{"num_hidden_layers": 11, "hidden_size": 224, "num_attention_heads": 4, "num_key_value_heads": 4, "head_dim": 64, "intermediate_size": 640, "vocab_size": 634, "hidden_act": "swiglu", "norm": "rmsnorm", "norm_place": "pre", "norm_eps": 1e-05, "positions": "rope", "rope_theta": 10000.0, "rope_fraction": 1.0, "qk_norm": false, "attn_scale": 0.125, "bias": "none", "tie_word_embeddings": true, "parallel_block": false, "init": "uniform", "init_std_qkv": 0.0334, "init_std_o": 0.0, "init_std_up": 0.0334, "init_std_down": 0.0, "optimizer": "muon_variant", "learning_rate": 0.012, "lr_mult_o": 1.5, "beta1": 0.95, "lr_head": 0.00748, "warmup_steps": 200, "schedule": "wsd", "decay_fraction": 0.942, "decay_shape": "linear", "final_lr_fraction": 0.0, "batch_tokens": 32768, "max_seq_len": 512, "doc_mask": true, "train_tokens": 140700000, "max_steps": 4294, "dataset": "wikipedia_en"}
MLP neurons of a small language model. Each row is named by its layer, matrix (gate and up: input weights; down: output weights) and neuron, and shows model dimensions 0-191. Each number is 500 + 40 x the weight over its row's rms, rounded and kept within 0 to 999. Numbers have three digits each. A neuron's up and down rows have the sign that makes its largest values positive.
After each neuron's rows, "fires before" lists the tokens most often just after its 100 highest values on Wikipedia text that the model never trained on; "fires on" lists the tokens most often at its 100 highest values on Wikipedia text that the model never trained on.

L3.gate294:539464470476555518444476418484506414514486504462463507479446440612520544481478488562456401458554456468417562504585529464506396541478512445489537521458480523497498476479611449519494586490493462504500488462509399464475505468446515471512463589519475539515546491541529540453519487510462451549496461502507464510562534442513576501485484501471506504586503513472492545542433483546443471465475407537524504451527494537472517458474578514509539499467499477505458516473537458551478488566470437513496476519520514485495472466497527478476534499541507515496484550450534507459490508449506497505
L3.up294:506457468497586512442473432496526432474505466508523494472460482533550502472459489539420420420533449489497519532593511442501460536475504494524479494480506489538513520497612429506530621480522445525503521445556433455458497520456515471515473547530515551552526458513530478442484493517467455537447458482469460513507508477502534511405454527556473481562474485504458516521454508525428508504497482487508481426483550518484505468532556541471499485506476483526438517473559472554473518544456451526521504508536480506514466416469546504473550481582484507496555571494570473419510520402485539471
L3.down294:466498472523480493454523608537437519458516497573483565475493479508555550501484515529456405436558423524519518437484541462447412544470512521542571482513461455521549495508490498486545495481545452491470508467462466493521482514446498468472428510509424525491495531466562495515543513502621540534505472527398512465503490504483517501535476522554464550532493560471432472457494451501450444477499418488507528475513487508474528519540533523531477485549466499469530522537467518534503480537575525578514468510488546534482471523497539464496509410483618457477447506538505497450517524399492533558
fires before: "\n", "s", "ition", "it", "\n\n", "e"
fires on: "os", "=="

L4.gate119:483482470521462464488486472428415533430534470534582527515513512481522489553525486534496565473511500526569651499463433562459524606522488483542499526471471432483426488513526511645529522422565477528565486496511513502536593506463539495464503507445518507475507545461585436529475476494493490504448470460500476492480491535481485433523447505552540510531481481446489477512469495517530432499522512522496503489553533494527501499461544498442492535467512528552457464581513559418524519504468510492537506507489478421551449563529532491574532460462472491547446503500478470413503448501470518514
L4.up119:507444495537545452590524514466520511493540545475518529616515498542509512533567503496506513531546468493538632490506427565449523476491415454444475474533466452467499461503494495525495461523538586477454471506471514575561508475501530499426549494511521530504490511473522441420477524463462436512497502400468444491552469536498495463515475493550451478527471456523508438536522421532481511527452507512553498555514513473499444545500449487431507501502494493557427486543479471495524573487495461477560492527544459524499516496532516521582492491434429525507447554423464493529527424512530532559
L4.down119:516495464553430561442481537473472553528541440548538528542516482537508462555528536487516591529498478470460434462494439544523535507477477470496506490397530501506519495471466485523484461507443556477566460486505517472463572497445532541490511449490519564497546593492566470416522534465468516539424456516519453487445457513530481516529442573496474529522494509542483460481494490438511535544473444476474467484392503470498531512498486496498540599498471416555537523601489497453466450481507491511492467467499468544470537540479600553532525492443354543475458506491531558519500524529565489492
fires before: "ame", "t", "a", "ome", "k", "ult"
fires on: "ec", "ric", "ough", "ub"

L4.gate600:522635461446523495492540502495550513555423432550548487443520386535510456464501465561576546442531554480527519539603560544521517506599469560544436513432512539514497500491471518465457477465526538395420482448458466539446510518436516474530503491502489489444551509503504467494451502544491519522518523507533478543480486494533545425461480499535552485501537495524548469552445455497513491492447536522472514480476502514495453494496471433486527524446526449491462521557460411461474486527504519509508560495590517408505464520450560521498537516468459490505524563485479480555497523458512478440
L4.up600:553559510532473481511484475463529509590485434536507496479550420534487501444508495486540498531531514455474549518537604550493504508603483482526421510417555543468539553494526511388455501466453423439471529407513470535477540461408536465432477516502488546435559518514528469493489527576528509486557547514507482529531480527542549436499499507538497434524521487512512476542421493536525455499491475480498508486504484532496475467539468469534477496482550449491438488554437432543454495496523501503503544481489516425470444487424577513517469588489454487462497533449495444500539454486470475499
L4.down600:490514512495514500484491515488470432502508570484516413454527533516484502489561499414517474593531456586536494544540473514451453442496464498486582494493396447471589502604541544539527520566475480556524531485410514598440466505512486459593559489481491457504500509573483496566473518507545478442490550541557501493507535532476546491485443549463471547487429484477490500534527536489483508474497520448465465483441478507494425466519478436467504570476440482496446520533498480567473509470552492461574531429449531542538442541479490589572459546453540477480504490513464546506511494523513532448
fires before: "01", "4", "6", "5", "7", " |"
fires on: "2", "99", "il", "und"

L2.gate612:528440438485464509486456519546424463543433409476436533459495498448501587519471512529567428435504478522447573520446536464515514510489516537521505409571521539500404432567565482471518479488501502518443489487563413477500535503526472503499419498529538483503512469517562502511509479531525532453480530445495428456534550507482482506476513535456457462629431481547526455491492518528443441518508470539514451459466512528483531447486512464466449486432499493503504511565492512610562476560464486450487423483497513483511460454482504546519522532511509470549458486541595476488474470460502483551
L2.up612:503453365499482505455490517554470487527444482412384515481485469485456499468464477567501421478484445468472536464505497485467477507453455504480472406548463496486443550562529504424553528516527573538459517426508486480506456489475507491380473522576555504531554517542517496546495498506489540499469512436514517477583463512521454478421439498494482491562461552527490511483485517558455421515571492529487467487515484517482518478483502444542466471433512513561484532533478503506559533577515471465489474475491503483532498489476588521533482513512520438537432566556522537446481465419448448558
L2.down612:481476501537566422485572571514458503491479472507424583519489481483453515458513488583478476467559479488490558524514549553463470493465553509520444483498417499546488517548502468502544582479580489565424477481522481427511493532513473463414393494514539521480588498546475527461549401499540507516511442463453510471584487544483503482536490555503477501566450529501471505605544526552474426519562520479497481536512563517496504513511554457519549499506478472566569500497498487482477502530441475543588460483486534464577518458464511520461505481496549472482477470542495513487499465460463498572
fires before: "e", "s", "ition", "p", "a"
fires on: "os"

L6.gate422:498525582442545516556410438510468533493434424509478513422508507473514555517526550464530411507519435532519490492449506471492474487458525521451463540523525484492448505474568503545472472514494484478516423527537485537527542555558507478548582470471547453469520420559551535517524460470614565544539499535489536471447470542509525523438523484477509428462479536495555475529471517507411483524548524460564498495490472443510485549517551476541446514467509496598480539463525485511476487468499528438575563491472552517519578515449499439518555457503548506486512503593559543505552467543512503507
L6.up422:504538488524494540487501470513598533562517546564534508473472483532551497495442474545460469495491449455548512489541495475530548512547503419521518551485447507498489513483537426484470497498503490458442488557547512520565515563549437507547460490532540493516557433479513483457483472564476467514460439528480529491491488577491432516551452521531514489449546485478482485511475503517480387553449446478397554435519513484522471488491415541484541515528514435480536479450516454475500480470507377524465459459505559510457521423505537460467462472455526432478489478466415467494487519462538477525
L6.down422:516505574427484493442452469516448491514465495459451531403530430477519511490601492510539458542498533505526479461572531428473451474501529533489429418525542477487468507465445557502517473537558535437509478465400535487527491531523545473520534512439559455507437546521477459527497538447436549499528597548503473437501493546497462504468497515525507473533496476409483423511483536494462493508562525428531504522450507427492489521458556432490485517518570503593545499452572459461532556504482552529477540529445456552491493534509528443510571546502538542479472526522510503494561501480429511453
fires before: "p", "m", "ol", "port", "ational"
fires on: "im", "ly", "v", "ill", "m", "tern"

L4.gate76:464521449530534448482508456537584520565484455544427517516432507490491477499517458531445521484553510608476534482505531441565599451482470529517487499525428445506559492472464478450556491556480473507464474549556500489492473503476482528478524521514530484512521436499585513486468554479528440465482474528473473518446479509521503459521519449407505479574480475454499461483499511504560454496555490531455506430478520497520493455537534504567466440499468472443517560432547468469581574512462456498545480480517464523462531493551621485438510619542551595504419509530538453476526458505478489546
L4.up76:471501532460536432446478490483480535541601525532447489535515468526469511527494531487444493540581550506508485515543434492536536552499461429486435438499413449505504500462498464444526484496515553508470508486459468498500496594457472518482499482536538500496446440590554545559436544459575486435468451545510526423446513513513537475506525474421498438484520496457467476491478460459488523459533470586506504485530538446487417487466490540532491472546464417469603561468491564479530558440466465517509517511454496539507477541507435500485471558546480506497494472520595470448489459509491489518
L4.down76:511521532471457477491508454445475577531580506503454532522500484453449512493534489525446505514521548529492503497484566440476528566536451487451494497534476484535506488468426480531525487483493467559514473538469431496465481502480463475489430492569639508520515508587589516524447539527532523560459531522545502502434521509472507496461631493411414490473432523457535508500525555509531503428498520499453473466460527457523496500501504550441496458503502473481539551530510567433491582395400524521545517510527482514530467471537482534435522503481476489509420509557552492493469476430442517523
fires before: "p", "t", "ic", "ec", "pr"
fires on: " ex", "x"

L4.gate606:511458544477428478483482543548534446538455533475511482499545466553516505431550471499516567497522537504522536465397481489492513499519569538489508490455517496478433523548501521527470469514539528482537567489432499507537538460449579495463420546481505568495490501512615449588446466522491420459466460380505478484527498482527524529542438445512442542491465488597471468520471528528536493464439453488440498511524460531481470524540482517562490505455509482474547430515496512506529523470427496517468475580473486497513452565481540453499517500495456552472504442543505449591501413413506557477
L4.up606:496409542457538522486524510486468511543516468509477537545610422551554501532532520504530513470522556531429526571452546519475477503503517576461590517451514559458506521495541561516501456446530493537484549492462453503534640496442517470480534539469533505509550547526516487546465477470505452474506501448568499494468491422500540472502480499501487538529461446500547407493522457473506469499476528538518538504521574548533500552516515497518504521490511507440462501567474552553531515483413441555521510563502533509502434505494507442496562483523482558483457521465485430586518509461538502553
L4.down606:482538435505486520394513515491563489402468479493437494489446474517506448561497440499538472449504518501506512501485500580434515510478530500479451483493494453559457477588586508440458526489533537500525483578457511488430465484504565565489530536527517574476421540449545504453600523518498504518539521579536525514483561540442550580522461517498535490541445560471398499500475470454482492485524478572447518553506483489518528496488480501517467547504476533475511523599484539515500476554443485498555538537483550505524484499539510458522440472485520529482503561526500497476465482504535527465
fires before: "ame", "a", "ome", " the", ":", " |"
fires on: "ec", "ut", "fter", "orn", "own"

L4.gate288:511449516550497458430479498505543534545477507503477472548429538517483521420503531441443522514408500487479508519428525442499505481525444539498446484498487456503518507427490475580510487487481452572495496494513486526468406553482459470414487557466503469482517509483507502513464518447466486553493499461438568509449482530495427518470553441544503518578482427494464553511519524480494586600498502539576546544531524512515493499507440507462565523491466425497526511486527488478461494357418440460537485586514464493486498478467586537534487449574520471469470555479468496468491492481567477447
L4.up288:537444517543427444468442429520492511435505543516557460508462565480470480463476508522461541532412451432519495510520485553526511501528461488494471558459516469491535501411465464508530547481502454501524489476491505513463471502479501466438482505516512529497551489480454487508520481475538522475481479526503516474438447482506482602483588508527484517553436501516472558480539585490548582592431481553567502505518509520515500513539506512534516511508412457526489482500512516459505533445469457526524433553489456447486423522452609503507565498615527523388526613460520474533486454504527470462
L4.down288:482469514516476507490530552402465496517531476490547490510515523513526542461515562448512603533483479531538507578553521479518508482505443489560504529514489486539582487459495512550536445462500477446530546500502449529473455499392515499548429570496494480510533544531476522506496489426507479518509518397491533507509479549589506579462499474501548550568584491492457529482541558462488491492447556501545478476593526474495537546504514548504479516441456438505476553503488485492426544487480560476537493460464506527420473531463498567493502496535606463504490559524527431485496487484550416450
fires before: "em", "er", "it", "r", "ru", "ant"
fires on: "st", "-"

L6.gate490:541520533432535600458493488518508503515562524511567457558505483475474406519488477436521538549469504484479543532478491546488500483493519395442454502476498414522446462463470520506496534528561485582458488409540476483445490489469554548480509442517468563500456520465501501546539505566443499498486524511506513561520517544541532525479569497462509490605588517504577467554521468454425507497527577571488449569508563506568515492465470507533485465402456499537474439466452542503496519479550468465481478500466493532489473505475449507461439469514472524441549492481565504561504546530510475517
L6.up490:509424495495542500454469523498543485478484520495434416482598480561411458483492510527564528438451432549488522499531460525449570485494480386498451481539479438487496554494468532510525463447489435502501518503540496495474531525517566532483526453520500568428483504499504445578566501545448456538539481521493557495458486584541494518457554491498481567572539456496623550469497472450451460550523526549485491552512560473583483491451496459584484516529512546490504430463541496520468537509527518468486545506417515513534469451558471468492478499494475542473450518500482507527544521543472399453
L6.down490:460471538496498450523486499513487433501547593513518501495519470595467481518474562464530492543507521531494537493474452497559522415493519468482477481470480488449475485475462502504554530437561414596491450503493470408480484510471438481451589494513526419478469511447450500523473432486612484506500471501510579492499445528419557508537595557447454491515540515474474512477455530521503483475495536473466558504476484494507565542527527512537483458529462487559474479571426577419453523460548430537504506500480507529522433540586509534443445431488547453504516481552510514502519501456493551495
fires before: "-", "A", "==", "The", "==="
fires on: "\n\n", "\n", "t", "c", " \""

L2.gate42:400483505503500434487471523509529521468483565544496598508523485423500478496502438466530509511552527488490550533567564509462515481439413559514455523476536456457467520489505506468522453424485557403585495504487464462521525546461488537481484461489534520529525543460488500532477453477535537481515502476454483495516543451521501382451559454562530492476560460467576545507460585500498525481417473500535511503583486459520461519399536527465511499562484583493510523521457552489474552511425566507518553547463473469496480500522500499496521524594446539533514544571576486459461530542500456550
L2.up42:479513472534495506467435527488585490536532509564473578454494494435445459529473480471480490576529518499529488515508487473414411479500454561518469520513557456504552508467471456471491449438522478482507565538454427495552572531500453522465514580506569540520491489517485453549555500459508573456519478513516450436477576465514518451429516506564544489466565589514504529529455559536513563533485448484488501487511492539447434553368484521437506487472464478494536492483438519530474518484436471498504554470444497452543422491500564528522531492559409466468539546526532445479458532507438437563
L2.down42:510486510418549452448496524546524558530523445503508523525473476485489468590517488497456514608540467511534444469474424433454473429502527521518484470449505493555568491489422485456479484447510481488502495509497440514538553468546433466445557524472540524563491465553510409549481565505476471474507457494523578490449583485510485518483566490487508421472491583500432536551481465520575554517492535511446425502493540463475527512411480487495477493424511402473481500515451480552486489421540464493437506432491555534468418474481548484549488440516464476487521483482496496485512474489457457464
fires before: " of", "ic", "n", "y", " in", "t"
fires on: " part", " an", " ex"

L2.gate43:446493538486535503471497461452541570530501556578425520467487508514456509543544505492575486501476541502498461467537485511574577573421471501508426508551476432500417575494469402518574492457542465499548542497419539477510496485494513480483512529507466586496561542473555467491486521542542426486506469526426473527514552476478484425485553481480455421544432480448561565529505442567544492515497536519517562454530502523512457511409489529535497455498495483475540511499516551405531562501471523495550530529526462522519587563536499530491522520469533533540474573524482480542507524539463565486
L2.up43:451464543448548467438500471444541555534487549523426457450506511489486483541547496528569512518504514518505437457563456488556525560418478495495414513505456457533431559488452419547568462436554477514540523501452510480507537500470543453517485506516493560492577507483546466487470552526546405481499456514480462527498540504496499416489521480475494409572497525456545528523506477569531459509509512532544580477510500523499494509426508501542472449529480472460553526497496562416508594466507506498564545519501474520537592509544518509527491529434506527522493597517501521523495509530473495527
L2.down43:505486520477473489543498485529436538527555444517453493476544452535451525552565411493562503499522545596499414474550457473553505542466504483480468500476429446566534478455428484498550500503502476482525527482447468508472507483452486490524502468478563465548538596513508489532428509553546404490499511502533514501431479534487490521492590533449466447499476544483540527514563499528513491476497506498456526457433546487496411536407509470561466470488458467388532545583548539477453523509463480512572517501564504527582539516592524521489563493504475569518479482465553497472510514461451519536
fires before: "p", "t", "per", "c", "ec"
fires on: " ex"

L4.gate549:453550514488412452463499508498442529466524479524423446486515498509517493543519498474540422427547551500556425497520428515522543500499463557412532447501482401441454521413423422478495481502499511497576540518483501451528497443506463461528534440541537517499515501554547515453495501594501435478513512517515535439505584472533549470468572433431532470486469522534551521501506515554570448583534537581471454516420508514537481481510514521514509478561545496419442499504491490517519552443490490545450560495519500478532512492496506518514534522481495507433414508453523445513509439509499565521
L4.up549:492595535498469471473489555496441534494551525505436487447528489492549524489577529511521457475556537516538412492588428500505552506551505517437507512515455455472562500451497506486494465538447450505591526551430481512549553513489429500542502487578496572555482474545504483450459536590588375473521516534449517458467527459523497516498506481457536450533443515491535497528525510592592500589485544587527518514394462548529512505528474521471491546499523485465488539575531554493522503471441445537412532517543483481527540482505519502499538480506545463433445530503491413466521526454496524539
L4.down549:449514459493497513504465499515494543504498464502452499516484465530521521473554528536519506467477527456557429605529419495544448472465469493500502456471489476521558492454496523511504479523517445489567452473492427524537539511468485500417445433579526497523502564539520443447485522494472400482459531494483537467491415523493490526577600493498523504484472542444453489483606476512509567476524497514429415463476485462539420506496561525497525491475477493435509552619444525470486557501424491507555509511551508496521533509602537499488587531458550527478500509474494444477514496470470574537
fires before: "p", "t", "per", "c", "ec", "ch"
fires on: " ex", "x"

L3.gate68:502520414501564527551580436473539431454457503492421536485462407516510506502545510545506441499494536527500514420497486545511520477541560484490482490535493526495546487576530493542472482504458482490447419530502508415550463563524519513491471511532523538449480588448436456476489469579457499471474482586516538565493493507454540514541533487526475547464508549484516517455466525505485547469492570493498468477447553500483507520419452503563577500514480494574462483504496540473545480459536505484488478507510463489498480500557572483480444503475526492469525481483508527513412397466443421494
L3.up68:455508561461527540552445472555476491472555537505495501528479560523480516496507509466440439469482434511490541538516536470478550403478482435540502477536564467448463581464536419499525546511489477467512495465471502498485501472458570515458478443464543534495571428556499591575478480498557519512530525487500465479504599489496493509476540486576532540588475457462516508486446487489523492512558478513500525592515482498491431537511482466529446528491484501504504576470500478493439532521518531486524551482464530512583547524553523504560500508495487425444502537411593478463492552492440508549
L3.down68:528494495466436530574502484501497525478429507522500499478454437575542470536533545498523434503505561468437547491498550471515436503535515532477519521469569462512491534477562499454441624527518534492466449416442463513484468464574471530432600483525537519492491477530535513496432465521486531492488536517530525429454438520480415479549485532505445502521457509484537502517479484459521565460543501501476515479436505516491609525549499469465610473500467491520504553479501495504510518504445484438446485508467472489512477499548513486487431534467458466558485579505526472566528474497401389484
fires before: "-", "o", "C", "=", "R"
fires on: "\n\n", "\n", " g"

L3.gate358:520549540433456575528444498507472416504470504386489421437471490512493501541516473506527481465472525489531421520530541479506463501513554551576532537487494493491419493471486500545464470488539391491521533508494483549569433523501476501475552510550515501506523495489471477570526497469628488490499500587495494467522487541470499491544503507486483438489490485520500553496456508544537544547533500497421567499411507509519502534491472466488472531484483497438546521557571479441526470550477453499536531508524423527495487550447517516437454468579509493527460554556467465508392488574508465516
L3.up358:417520603513465476530448509469512487481498491463477444487470425467488501534453482535507485470490521498492393514503467477493445519518554501573520534455505565480477512499524504464455531524522384425487499517463473515561468537496475527512512460550503497477520523572430485555453511470514473489569496545562506510517536508469497555591575510526542435522521446507509519501458507532524535503530562476427583521485546483501553543543464486505455562486575443450523520554499531429531473498444508454485555517541449546546517515546530539431493436535505477533443488547515446507353491544525495513
L3.down358:472457557404496442548452587523526547458546445466578530515586428478477449550458481497463533474530500518527437524505565523541445465472543562457555503489472549497495460500499546523450484460458430481499465462503504508581470539485453447531431445505464429476465505599550525497510591454494488537544478535554433562549477517443476458446532529470453546419520509502487563481508517437474507463540530466456510534489488528460474505474467467532526514532518386568530531495439504472520484457520507512469485486509510564539457514528476488477388490506535500508465498522510476504455474500477527539
fires before: "am", "le", "ac", "r", "x", "o"
fires on: " te", " g"

L3.gate467:395519508484497531488508559436574489516509524537472409491526480492565457529559500556537500419514483536438522479501395546553509527504511523521465522525511551495482524527473450522527516510492467572485427489504477471490493470525549524574449558460489526535493513480491460536435514476504491499497456474466478507547490531474483468588609529463488519486533510496529531465473511463541537529463489524491510496443495541533506495497534490488372477478479531442557459478535453480460503487540530538649544473519528454471537491464570522515548514555451499511536483458530486465577478518470509515
L3.up467:424545559468491506498433543474512477559487496554487464458445526456561476537558543503508518442537508500498467476514422544509545521547524463518422585511488585480522461565525422531578511469502475508459540517494529478496484498522520535525452480449468525468503526502495468586514534556518485478443452423446414468534493433533504505570521568492414512477490475489529536519529510535535569502520491498516582482521520521553476499521480518456406476514511508545555460481519461433544514521611520566537487450515506547453512482495451550503585525508451547508515403514480554526568436511474504484
L3.down467:472455480518520502478521551522505514465493487497474518535494441453557571488506575474555505498457449479491496554502478586470478470538460469527427491481487536545562569554480445531570460512500497432532508511544485497473514541504457544590443466449463521515516547462499377530529528470527440504498482472465483492558514457522546525598460517448475499526478524456538533516539548450485512486453570482439504493570448482414504522457504526484464483474454540480581456518571526460455528480552498531551485462493587566500525519544472526489539501531456520504470495407498570508526517427436451581
fires before: "p", "ear", "id", "ult", "ul", "erv"
fires on: " res", "es"

L3.gate554:430529491438510570508525536480487516474479513493473485550504484529510512483483552528540523439499518563497429492517432548578487480524476526499502508557474507487503511474471453529579470484515508555484509404481496478511515489545528516489483479486486471536527523421556536455411484465556560532462536496585486487520526492542516471522506444503508453588551460477598582490435529510494448526458516598506503437510522558513476520502474480498493503458560502448560475510545460458522513513453524576567576500487499487379541507488534413480462540540422495529505487468515505492494427499430471494
L3.up554:504515453429487582476506454502536502520437504560493495440455565526504466464501542527506454552498494512528456503439483469433468516524459476451473500569480534492518490501468491451615516451592495521472481430511518540465550565572495476505473541513484495524558469455513419538427517492578525508472543451475474552477515498507533462506567484538465477508494448504477604451503515504482498497571510565521445442511506516520461483478493498528487551462569511496581524531537510422522521503557433537638549532515567544518525468450492478474469540565458543433483438478485549470436489489444557514
L3.down554:486513496571511534459517437522504502508554515511511508479496474547503514514516526553603511522462500490601492519469536545490566555503490492495478507459506536490458512460560492468561491471499538463509463504527542542400562543490505515505584504507523495523534480465510436545454506483503511534477532466535496450580500514488571535461518571501482528508482449469513490473503547482523487487507481538461440493505438510399510533533543522557461481529478506462568594427518545475529587454506496477462510433490571508500479478503544571513485439533524531474377465463568534517520450413540525547
fires before: "p", "ear", " as", "id", "ult"
fires on: " res", "es", "ell"

L2.gate139:484538493485479490427484488497527522447442551472471485469569479575489482521537480571601488449407447503504526537498360498518586585492483399509402511484587469511496484390514488485515442580485478482541500482482549515561524509498504500462527479563499534465510507539531471476486476495550472522513575417543489468526485528552461497544480527509445515453493515473570508533429480524542506481515494509478473535539555531486491523489529426491498523461456457473463460454465521573552487532506501486513489500486548465520548480485455530507523492536474489405565530496521520554551488462515493521
L2.up139:532564509526518486491565490509522464449480531529488558427515532474539480560457554568493476590438429535490480495565485545539417543518542499514415558476526487516462491475499507543543490500568453432535481481467512515516488445542535508507444540479574524518532547576478449448437572434518472579493463471555482483511489474464446481580475558468523470527525463489581539499543476499501516461456496516543495482562537518510529523567514545448480606565528536486594458471541577547551470515493567487522500516485522460517446458566531515515490496481447570494515427465502586560445479491475502486
L2.down139:485489470521503562493542511528545444531541482582480549490450515508537497506517465534503493512527421517543461472558507560515424510510563451485466587458433478512483501503484518525545532437555554437554525529468495562484455451498481514548448584490493497516503556511472411435477451438534501548515489487482516507507465486524505525565498497433548523479493481465531496491582502460486501407421516502524483463483476481505514498514538511496554558583510601508561485465556513541564407462515480463526509506516518547473446474532529575540486516539495530579542425460521536543444485547444505506
fires before: "p", "ent", "id", "ear", "ult"
fires on: " res", "ive", "res", " pro"

L6.gate608:478497509529361508455466453533479493476495485468453504432465532590500570525547532472554459501471500513491465511506525515491448455518519480513451522544462490498515524498497498538451460475511468540479551551558378535489514495484533435543474525524564486512515476429521515490521511542579519531475547479519529518455472505523559517509531498462476521479506487516517512471550536477481501467504503395492482456567483540425478469518469535509505458557473485538575527541487522596494539494503386509404515498534496501441573538444475492475530575555450435469512487483517476499493569550524469488
L6.up608:500444412562469478513497505497488504486495513495495506521496506465537528453402507527533489531485452535477540530513524521519485463480452549483465522431552539533516542471455510523439565494493548485503543474488548505481458550529510479500467522559521441519485479479481562474499539494476443495532527427495530395446515458492581507442465536531497605512436443486539461539537499438509540543526485464519547487504536481559489488542520422499574529480487442553551543464439536523433518475484452511531558537514533386429484515479577442540556515596445559499557562520550544520519461532519464487
L6.down608:509449518476475471486540530506410595440467503535461481486493467492428473446488582544486497520482508479529461488602559567525473482458456500484528500498486536546504491451502473463529535482552539531524506504555460483443515540479557557492528491495517498419460485553455479544524520402557499544476467459476472473473473566520463522448546464381597556538558484479567513527507500470426476526474480531494451524542478439551539533468457472530486483450417510459538528540549502536517520477438421515433465489496423615488446482444506532519490565505544504460473521426470481545584472516546510502
fires before: "it", "ru", "r", "ary", "ant", "er"
fires on: "st", "ru"

L2.gate585:550506461441526508537435530454461539516506533474517444469482440524547519515444511559478492532495418532522553516593501511529534459500519474456474488481494415435505445504545493455495495516457467497474558466490504530441478492469488509493457482507518509486470464551467513592514467609542461473511476460462556530492475440536508458414546506490484467458554509513444448518504387528434464504513490434511476506504443473448527508504546370491476548537521442489456552535516510559512489506468479512545449452460521548559547567459491529544512519454440468536459495521477431517547493532483487493
L2.up585:425556460539532513472545513439508588542483512531508473487471497527521566404429546519497495440440468462494543521531635473530459454500577467541479461427473424488488478471485490492489526465460456409472485450537515549445563499509525511479483510498516444449524556534509517469532564482500566485489433476503554532548510508432517509436553504488481439470535491519422483479484494514446531459455426469554536564467472553514474489454522481509540507534519511438567475513502518452488404448448538449524474559460440391469545581478519487444474542455507452513524481451539448550548524559496439521
L2.down585:462561554488508581511454521575491629510481521459549492475515504479457485459489443462529537496530490478548547628501522485441490554511526485486565457525518457495551495464439487534496417520532500434483452490459489464483467444446427543478495445540491501491496518512535559541514484471510497476536482527500498435512521474525443551436493568506478474512494458548442490546491483478474519421438491532453533471566523501503427483542474446447496485591459446540557476462477530480554441519551492449596580513490544522480494550537485446567510507444523451426484467498514579475411471563468564514
fires before: "7", "6", "5", "8", "9"
fires on: "01"

L3.gate20:519520495541455547497444442397447518492490517439526487457464415489461505487487382431501434487498489564415535427515492584466519472559488429472478513472520478438547534475475457493522522547454438517520559578570434419500498522533466494431459557564569535489519489489491473495504499570526591438485533481494502498487504482449467495494518484578524461519528516482499546498498492497498549531554508510510516486542550537510537531528529420527598535444509446549511522527530482561520462535460463503454499531506503556530455510578520484456540555498483457463454580478559536497479535530441437511
L3.up20:422540479579480496510513473478548538514492555472474480440464437535505486538460532447465491500496538475399495509553548601511482483535476503517521590488573499513548556529452467502422498511491470469436486524483528456483548489493514438502495529507525562488498565516454400511462516514522436476500539449516431495452555425440482489456432505498517475481553482490463498517494444522521494556501498477491497498547454495577466482464519500522476560524399453492466505499483441505442493445526494475487445502541451502483494499431554428458538487516451423445508545441523416492532568569508432479
L3.down20:400472568571534536508488516455535512549504549528510443455477456536493425540466562435492515477436448533428558510561483485516473497468472516488521500499506424439473433488437495457488546503522424507497553535525475482487514462519496498556542590490510525493455501474519499481500497586516467495486527494522453504431501448396533443517503401541538500409487525507508496488485506520526452489544535493513502591552440444559488451493551506465469605449503433482448467445528522545544552576523493529503437495476520506505464510496550525532514488495504510524474594459557509463524486471526464521
fires before: "==", "C", "===", "=", "|", "R"
fires on: "\n\n", "=="

L3.gate213:578491535526517488521460547467491514530536414509479489527505487466502485429476579541551467482438422526428557525560514514551526434511470536539534511490534457501480567504509527535465467558572612470554497531499481542474480555561550525511470458493537473439602477509537579490489519485478489483517463395476508572473516481503532480459448503455530452520490461455564493453462476507543443487588503496495506443585515482433448491472533474448537507451546532490456558547526488478522508467466500429479473458421546581521527568527569543578484488481467528488500522501497498540557518526505494501
L3.up213:503537503498501513464461576469496516543514382498470482562492473465522506434496550571493468501494464496450540539587432475516473433492496510563539488449507437534496563490466517548491439484527564468528532480529467493492552547516516508445477467488520459458547453539564546514540506505469483492550468441447559551481504482475537472519451540466521481498531444477569531504509468502540482494552471483521534490608528468443424467527517472482491457482506516466444500461504541457505439482512447493471508480404509569523551564503557506550439537463479472456472522464398479516552507509460535447
L3.down213:543597436473475470415520533457462584497522524512519546483554564515489531492437449535477538517517488444536557507521456510501426469435506518502588496420544414525558513541472512531544504456526479431512459426447467461505511475406502497453488526427486507509562571539516488498511491491479553514505567515488474553447526573459539527500450477491489564517503498479457539493558484494453529480510544483478509502487509461495445544543521500513540447592541499507503425471463523459487489492541461455567542519510521537440483530448545516535538533500542398457574507563488513525539444588482454542
fires before: "2", "0", "9", "7", "6"
fires on: "98", "95"